{"num_hidden_layers": 14, "hidden_size": 512, "num_attention_heads": 4, "num_key_value_heads": 4, "head_dim": 128, "intermediate_size": 2048, "vocab_size": 32768, "hidden_act": "squared_relu", "norm": "rmsnorm", "norm_place": "pre", "norm_eps": 1e-05, "positions": "rope", "rope_theta": 10000.0, "rope_fraction": 1.0, "qk_norm": true, "attn_scale": 0.123, "bias": "none", "tie_word_embeddings": false, "parallel_block": false, "extras": ["capped logits"], "init": "normal", "init_std_qkv": 0.0218, "init_std_o": 0.0, "init_std_up": 0.0218, "init_std_down": 0.0, "optimizer": "muon", "learning_rate": 0.0146, "lr_mult_o": 1.5, "beta1": 0.9, "lr_head": 0.00524, "warmup_steps": 77, "schedule": "wsd", "decay_fraction": 0.614, "decay_shape": "linear", "final_lr_fraction": 0.1, "batch_tokens": [65536, 131072, 262144], "max_seq_len": 1024, "doc_mask": true, "train_tokens": 486500000, "max_steps": 3477, "dataset": "wikipedia_en"}
MLP neurons of a small language model. Each row is named by its layer, matrix (down: output weights) and neuron, and shows model dimensions 341-436. Each number is 128 + 32 x the weight over its row's rms, rounded and kept within 0 to 255. Numbers have three digits each.
A block is one neuron, or neurons of one layer that tend to fire together. After each block is what it responds to, as a language model described it from the Wikipedia text at the highest values.

L3.down116:182132131108118136117101181101078095123089100124153147159119103108166060174190094078175107093139122119041132197139122107127125119111137092114120102142135089130129129072166185150101043068152116150106146102214077066082092160142097100082119136084120103080125122110153062136120157099126076105
L3.down806:089151129143107141135135146145174135150070146089150089136133142119093203172129140173146086141180132126108154157149085060144205116074160093122164111170127151120130078195150114155120107052078115084168182115138081173124135169147075120103153114110115106145130138121182134095129144126151169130
L3.down1119:156061148170175141082096129166133178089099066135083055087169087125141195103157117121136085174093116077066147162141132091121140135174141153112114109180121095188113125137143133145106129083159112087118134135119185103118143175104143093195077131082132123094147140190149102148091194127118183070
L3.down1153:182142099097089148137101167157115126075127127150104109158116103162099136090206065133143168075111098097166105158090073098152184136102156108156158094181115084127135147136158120125161100100160092098078130182105134109092133143078063134136094106132103076142147109162164143185108237167087136086
L3.down1443:112080107152185125150102132153115100139090171168116166116151116100159090255175098081116163177124110166166133159147143078117140188162090141169119161142075148207080132083168115124100132136097172152137172108102109128124135113122113116111184227191142170121145124172163119124075167130118162114
L3.down1542:139105132167150138097119184104046142137134116148157128150112121117102095163164172128172089153177118056058130104132107151111065106074133110088146114139076107167124092103138076121137117121136143165081089106181089110131114121163101149149065108085099169131150165113127156082154111122117125151
L3.down1625:148126129143132114176122176089159081146085140141123089125108237176148061073142158177138190134141115137146139170123119067105112141117082140131114196141160162132095158150092109124126124102138134161150167147161169169126106157081189110138077181095125114100096161187120132189091148189133128131
L3.down1648:199083145169148126143065098123111131147085111155131144106137158167093122000100130157119015141098118113078166175157123088175150146135097065197123138192076114103093172123154126127187108111112157165104140114144143110150177116202133097153095102068134131134097113128175128161121158166171115168
Description: Word-initial prefix fragments

L6.down1244:097080147122110179061142215177125134120156104191088159098146098156103144129135119068122141124096123155119128180088138136136130126099103111150172130184139123134171139121122106145097106127177080175172131162102138077146103110110096132090119239194092104102177076134157173093085128176133132159
Description: Mid-name word pieces

L6.down2017:150150158076175122095201133161143155091130116161063151191067127105176133066077089117170088106116062131163107139131171148138136103110109094167111097103142142099090098129130164167117157073200103184146179161118132069157142054095122181133127189145178093077108198078089171122066205178158113134
Description: Empty table-cell separators

L3.down323:168109124140120113121028128111146118139122123111097085156137123152136122077087120146164129185126132083073165172079171092167122115105137168118082088109143137140161138122115134135205194179159158141124110117107183074115163129136183145135146110103066116125085075141083112129099107099131142085
L3.down523:132125054173134079154111181134166096135121143133189212142150122136098159059159125115108140145205137072194123160079139145122178129181178125068129131113142101154143138163128153140176130168131149207042089138119157163116153130124081113085174094139089149109152098166105067116119121140106174155
L3.down563:146173038099092132087137121129103152121106121114118112163093111114080134090154099117078140160134121124070163152084107108176125124125122089149129189129084147122130113220103058121193164145138182150102145158078166056095124144168062134114222103134118141114106103156084124129148110120150137143
L3.down848:133077117132128095030139108117128138148099120144107143142079074105149070095154155087166128110127163162180113104140126135089102143119097152135089019095102135201145086157096080174129082118133107132099157172133119080134170100144120073080134127158119051178160131140140144091127124147149163103
L3.down1440:139149114137117129107113136087099112114138087100193135124136067115148148122179091109116105070154170148205096136081122124165118167209099099131134125115127167138111073155096071161182140095162130129115155138196129163140126118197109146110107054139134133122183109180085144135092142168095140160
L3.down1670:137103058135181105123084154163089107158144153149100081185207133143165095071168141152106117164163133113124143141126093102110093161092145083152116176098149112132134096115171086044165126151153111101103124183122105125113081127155135122133148177070127165083173086120112192135122146109175178115
L3.down1821:124111083114186113116138109127152051148158086110110140120125188166206162156179189110170047116178162137144117084133143081173157140111123097124152127215129149179136148110132117158157113122121124158162114135160164096154119128111098160159168199110133159144094118130044139129097129121073150130
L3.down1964:103099128131125162132144121127124105119120132087120100159113118148138156092145177095135114184150130143160124124095067091100177142087130130120169108089115131136074117087124117156127143125063107101100135158140091097130155083111143128115097129100116124126105113149114118181161101115159157142
Description: Al- name openings

L4.down206:129153173174078091126116110165090118150147112208147192169147125133137091053111062140085145097198186109082155134122111163106159142117152097155075170141169063131103130133135034129115134116097067103167152109173168166146166111159118110142185117107153173087101106135119119143125192083146118124
L4.down347:086114145144124141163149140168151142102141131085121092147097123118163118093058131183180138082115103077099110101085185132137177141138114122112167122077184126143126088067115151103118157072137083110169131085141127104139113101119102083068086137135141120124127158148183133071133049116122133114
L4.down487:124143134180173076153156141123057134112125145099125157143111104092084039184170103124124229099143109129149052092105145152178070102116130140121133156163098112089122116076137138158091119056146116106124069175133171190162155156142102161147079145128159147178116150149078119104163113118087160092
L4.down536:136180123109132140142102117198103114122155078061145114215113145131080128210151106117115131131081131098146093129145169138179150113157142135143154123108104069120153105162115091105121161087157131089141103177135097112151136172129122097094146165103137115199138101143119138115076098112127122035
L4.down579:086148118094083148129060110077184146109149094120087123145155141090076102092053160157126133097134139126125158143174147148120092140140078097089086128136181148148149152096071140112144114137177096139146086097130128153127093144116120152076155164181151116159163115083120150132082140095062125134
L4.down1326:137092157147178149168056149145130210110117095109121160116150144088079077105134122141104170149151127145174132131096055040108143104148104108112097106144100144089060114104088129162130148095109081146101131105121130144146134201120064072109026137129203121111094150135145111118115109082131079121
L4.down1446:122092117146121166098111134137132089165113102103105191111156114167146059056131099165131132143175166156184113172139159113102123109124086190145138091171151152124227106137074131100128142101113136113085120139179110135104118110125172123106135126204169145038123112134145101107143147121184142126
L4.down1899:186158118156092124164134100151150111083105212153099188133146136191153114120166128108145073117157142122186177158110034134159086129102179115135119149102150129180124106103116078137148123119107088194103207097090060213154179099104068098084089129150170103068190122142148135125148095077179143136
Description: Field separators before values

L3.down155:061084116153180119076124161128162113141108104172148172111149125107083132102177124134114158135090110153159079072143144146100122094103162131183040116148103156158102151149188137123115171144167151107176158147089092140171106127104112164120106147103144118153130094092165127122048085132118118173
L3.down776:086086128206158135136077120118102113167142130115139131116091111098058145146161146080186113112129133133066118079154176091179137139146123076117070167085142130137082158129170157128122140164141077157094082133129084132100092156089093142148114105049106121132097155111140196169077107129102129149
L3.down1322:138115191117131135132089085107115100160101146134109122080158138096078137077132119131131080101117178124146080177179074154092125140107040084102077100161078163149101139136114054111126134129145089154115163092202096121116121146114140154124129158103166111108131115108146105143082058109132150119
L3.down1473:092146106147159085176082158112118108117134091191125123154129038082105140210164152139170096134120178082104125132137133134143128154161070104143153112090125123160159152192193109117131133142108114076114102120142117163126123062091102117168145132093128125186123118100151144115131145153107053153
L3.down1543:128110076126157092168142115187080093121139187141183129147107103180126171108144121060165119169125187158099115143096085152180093109095059126133105139183108134091141121194140146114081085115177189128147144154121130169120104157105111107081207143134158071134168099136114160116155057129073107162
L3.down1649:050075181179161135127114128150123143105112115120081124159107090064069177182101117108111133087080114089109127087141128100152188132151147190076142112134157197103146088170158169153143096124131100102101095127150114136132062061112100128097142151112137156122116136196147136120120156116101119153
L3.down1895:167127115223137113099083115055108094175085097145062115129110152185068170186156141143149093110171131188076063121136127155130136142158114116171148126109200117181057110137123141183156138092077131181124076155137113124111184155089158143163119179066106103105127126113167140143155161117115154142
L3.down1971:136194129142111151115162092160112141160112111146132060063119175125062129068121124152154180120121144151151152165107112142165127133137165080148136095132182113107104185204198109150141130080125116192096138175080144122159148127077166095123116118126123136179160157114113164131121118129117143123
Description: Last digit of numbers

L4.down20:086163145133183137146098133160124123127146112119110112143149174152129142073189137157108070149108123104089116226090135097130116055124071159097125123136136072086152145117133150064156121118057084134089113112125114148103136146113140145130149109083108148087049099114048072162093169108136099152
L4.down308:155151097161116147156100173111140101142169134038125114146100127061168125000054149143138146132108095068094129099099124154135129119123119174165156095076148128124114134190187132145136156123168151164074131064091102115095117135163181132137116105099124121131117094104171097119169116084091103126
L4.down388:127171086212139151135177124125144092172104156111117146118094209146146132147097151128169139133162134158104154132110072107179127108133140095106109098061115062148116097085097111121107123121161091119113190171156128031097130146059152152110104154136066136149078125115147131216059109142173155084
L4.down571:117117125149132160143143131208096144141142104128129151115142126159088091000111073159154105156124144166135152170131132156110151148144146128076130106116119152144061107081127066066112133072134160088138132141101148144153100113150096155164125105079088137093052093159119101140064144133157116106
L4.down1168:134162137138143108147123148108131108119155120123096140125084117129151116140161126165169186147180129118170119131135141102151029150140079098190181090093096095123166090163130119150111138155107133117100079119148100070143135108077153117136097130082142109053050079081103090145110134115108109145
L4.down1173:125128128113165145165129181138129120159143127083115127157155126150131160121172187151142090107199143144124179167138110158174070099131125175130125072088085110115126127077096191106108114182162144076114120123161103125115139138094147169083135132153111126114144087125135097201115109118176127170
L4.down1342:101092077159107150143142115118135125147159108070152115143119107178131128107174149122113145105134134138144062157081122187126166195078135151133160132117105147047109181162132075218151077102122062118146116118097149106112103118086168110150070140107149119042158073170043112187107112143108147144
L4.down1904:141082200157101094078125032111095160134172127090083073103082060143155158173171141065158158135139136155105128117139129119159125148124142162065093145116094177135151130198106113140146111092092118127150120096197130102176146165161107128109121149109168092167100097135132135163061116078140146186
Description: Start of name-like words

L4.down68:158119129143206117139147148164123111133095156180147075115130081081167140195144103131132115044128194132130130114196143140187166119149133191170128079096182103161147131114171162123161108143156101107072141124098140106086168157055105159180112123072124146098144120228134195087125169151091124066
L4.down286:095099117103189111126112102133160149189094115189164048124153115114077108078066104124160124067115137152181113170201149141115090090130081141123093176079103134147166087082101117097145130094117093134113133149121118080100102113151141130146094109178123110110168159127135146107106128181101121072
L4.down423:175151110116110099075117158172112169214154121097144120137123097162125144109139105111117110116115168135125130104115131160107147135143123153156064083112129126103136129143206163149127089187202107127105149224097151135083136112108084147186163122122116102154085150101127096111119150106138176074
L4.down484:134116087139125134157164059153106111140165116185156218094144176176111147178103145153135127120112150138094086131152089180068146094101122154136104153196169128139122178112132190143138131118111195122140176138174125127118127131146159131106084172047127168059151153150097141101112138106131142080
L4.down629:144135127095185102151092155145116124153093127135133135121126090112146103149124144122123169140109066177128129162171053105133128215120166165126128081153117094139144166143109160165103120154119099113151134113185141127159060110136148084110154104175106110144163176145157129147103157125130107083
L4.down1243:158119104154116111147098141173210174143111090136149174102111106118176148189108098128138067140111115136086134145203119100068074157120108164104097098120127120075122159079129183119181105170162156146116132132126097100092091125109136071159137116120074130092117148142148111192091140115119154158
L4.down1348:146152095189132134151175137157108110142159094087158113114140086094129111077165055092127118156098146107139157133166176063117170090173148111132084086199070105129148168144164123061179139092154111124141164109104097103129136087084052140111127146187158133106140088150142077130149104181147119101
L4.down1353:112017049108150125122173108102124142071173115143092152086040137122132147113167106149147094069064184135125101155091141102177144125056103167117151168167155142144094154174138126101139199102138132105108116133100120116064121106099119117114149207174138122118158109131060127143103122152150112080
Description: Name fragments and nouns

L6.down1536:146136159146071115200178149103121113144098098083125090124149185132105097038067127112110123123145108139108155124145110129141113120136119159136066085137112105132170115164122169137093152150094092119126104135118058086157069186091122126092148138115139156067146108172105096196138182105111160082
Description: Historical/period noun modifiers